Weights of a small transformer language model: 11.6M parameters.
MLP neurons of a small language model. Each row is named by its layer, matrix (up: input weights) and neuron, and shows model dimensions 16-111. Each number is 128 + 32 x the weight over its row's rms, rounded and kept within 0 to 255.
After each neuron's rows, "fires in" lists the words (lower case) most often at its 100 highest values on Wikipedia text that the model never trained on.

L4.up236 [117 144  92 131 123 136 107 126  99  59 101 134 154 148  91 134 130  71 111  85 146  60 184 124 108  83 122  83 134 174 164 131 104 112 116  74 131  77 149 176 165  90  73 100 143 105 150 113 113 140  98 107 114 125 166 108 145 127  96 177 134  97  54 115 121  83 108 163 152 126 105 134 112 113 127  97  94 164 100 172 123  86 129 113 107  94 184 115 162  59 175 223 174 164 120 109]
fires in: "up", "over", "upper", "down", "upon", "download"

L2.up992 [105 119 148 139 136 158 158 137  43  60  99 118 107 210 156 145 160  99 144 134 117  90  88 184 161 169 111 147  94  95 112 113 103 117 143 104 136 159 139 124 141 116  92 102 157  70 159 125 183 114 208 166 127  47 115 100 144  89 132 173  97  91  88  96  97 119 142 114 105 139 123 137 164 172  61  96 163  75 134  89 148 138 148  99 161 126 144 196 144 144 158 156 129 134 167  72]
fires in: "canada", "china", "london", "japan", "california", "england"

L10.up527 [115 178  79 113 146 121 173 138  75 140 127 146 153 150 124 153 109 108 140  83  83 160 132  95 153  77 128 110 122 140 138 171 112 123  86  64 117 114 137 177 149 144 134  57 153 154 129 176 100 160 147  82 125 134  89 123 178 165 170 137  89 130 132  93 142 118 196 113  86 148  71 120  99 132 106 126 141 140  94 140 105  69 109 102  72 178 143 168 151 194 113 102 173  83 127 117]
fires in: "the", "there", "similar", "shield"

L4.up844 [103  95 161  80  80 135  84 135 101  62 131 177  99 139 124 170 182 110 132 112 183 116  79 104 116  76 110  80  85 137 145 114 149 114 106 102 132  77 129 154  93 111 112 105 107  49 175 164 182 158  93 164 118 161 113 124 126 143 154 134 161 124 103  87 146  72 125 106  98 133 100  74 117 117 104 107 191 155 119  54 128 134  78 160 130  71 102 107 166 164 135 120  97 124 168 173]
fires in: "grand", "international", "louis", "south", "southern", "university"

L2.up291 [ 91 166  83  60 198 128 101 127 157 127 136 192 111 101 164  33  88  98 100 124  72 123  95 184 163 146 136 159 105  99 126 123 117  88 127  81 132 145 134 113 122  86 148 116 128  66 144 116 140 186 103  83 171 163 150 148 128 119 116 154 124 132 134 125 117 163 112 133 178 117 151 188 127 114  25 136 120 120 167 108 119  86 101 114 112 121 190 120 153  48  90 148 161  93 140 143]
fires in: "well", "later", "however", "eventually"

L2.up531 [ 71 109 102 138 161 121 123  83  95  78 124 139 121 137 147  33 135 105 134  60 163  64 114 142 118 125 149  99 146 136 162  83 161 131 135  75 158  84 119 169 119  93 118 106 161  76 102  90 178 206 148  93 161 134 138 158 123 163 104 156 155 140  93 143 144  71 105 183 153  70 114 151 119 106  59 108 163 146 212 164  78  99 125 180 139  75 204  97 141  94 173 147  99 159 149 155]
fires in: "with", "on", "up", "upper"

L4.up208 [106 122 135 117  89 181 124 140 115  73 112 125  83 163  64 163  99 169 100 140 124 132  81  88 112 123 120 132 132 153 147  98  61 133 140  67 172  73 151  63 136 167 109 136 131 144 180 141 129 129 130 147 103 161 180 108 178 138 150 139 166  98 172 134 153 157 168 121  84 131 125  94  90 122 101 128 149  94 158 130 145 153 125 102 173 105 168  86 145 107 104 119 153 137 134  91]
fires in: "other", "others", "arts", "left", "best", "otherwise"

L2.up512 [ 76 131 124 134 152 179  87 134 125 156 108 162  87 112 137 181 144 144 209 102 146 138 115 154 122 134  72 124 117 166 135  92 106 144 150 124 181  97 137 148  97 124 126  91 170  83 118 126  86 170 157 137 183  63  97 113 138 138 175 126 123 120 104 149  99 184 136 122 126 163 141 193 119 127 124  87 121 102  92  98 141  89 119 107 150  92  83 161 118 138 122 115 125 188 141 149]
fires in: "new", "british", "california", "london", "cd200", "000"

L4.up629 [ 99 144  90  90 183 146 140 154 119  94 123 158 123  99 148 123 106  71 174 112 101 101 131 121 158 149 167 158 150 157 138 167 139  92 106 145 119  44 132 158 144 118 110 126 107 161 155 136 105 134 145 118 118 149 146 103 121 105 132 144 116 153 142 132 129  89 192  99 130 123 221  77  59 113  66 112 153  98 140 127 192  67 105  71  49 131 109  89 119 133 138 134 130  66 142  96]
fires in: "end", "started", "began", "ended", "start"

L7.up632 [ 73  51 136 149  91 189 164 114 106 152 122 102 146 117 152 136 158 196  52 180 137 100 177 139 100 134 129 155 124 109 116  70  89 109  84 103  95 107 128 184 124 154 137 120  70 125 126  83 107 144 128  92  75 160 195 198 163 101  72 139 179 129 108  84 163 137 106 151 200 166 145 112 172 117 106  68 111 137 123 143  93 101  65 116 128 120 106 151 113  98 130 133 186 114 151 126]
fires in: "is", "not"

L4.up865 [106 142  84 118 171 127  87 152  78  85 115 131 152 161 109 140 142  98 162 159  92 109 165  66 135 134 155 136 141 164 118 126 105 133 142 179 114 137 156 106  78  86 105 102 103 147 207 106 154  71 141 152 163  96 143 163 151 172 102 249 136 121 176 107 138 152 120 158 107 161  95 101  77 105 115 136 134  99 135 131 119  77 133 112 201 139 121 133 134 136 104  90  75 178 134 105]
fires in: "other", "000", "00", "others", "arrangements"

L2.up21 [145 119  84 142 139 117 108 146  33 113 159 110 111 149 100 122 157 176 148 123  96  72 135 146 173 103 134 101 117 115 165 115 130 101  15 143 106 114 116 110 187 135 147  85 122 162 177 105 144 142  97 117 122 128 163  84 151  73  89 195 181 121 148  94  86 152 131 103 119 204 135  86 154  99 101  73 117 126 196  88 167  63 163 176 135 127 142 135 144 103 166 176 104 136 154 140]
fires in: "is", "are", "against", "has", "vale"

L5.up902 [144 104 129 127  94 113 128 128 102 163 104 168 130 130 144 102 160 136 131 116 175 134 108  32 123 155 140 110 114  83 125 148 112  84 116  56 255 143 141 156 103 148 119 133 148 107 141 112 122 133 185 118 147 129 181 132 154 142 113 165 142 116 107  88 140  86 151  82  91 130 126 133 165  64 168  70 134 160 159 141 130 130 140 148 169 152 110 145 127 132 124 162 188  85 145  54]
fires in: "the", "there", "government", "american"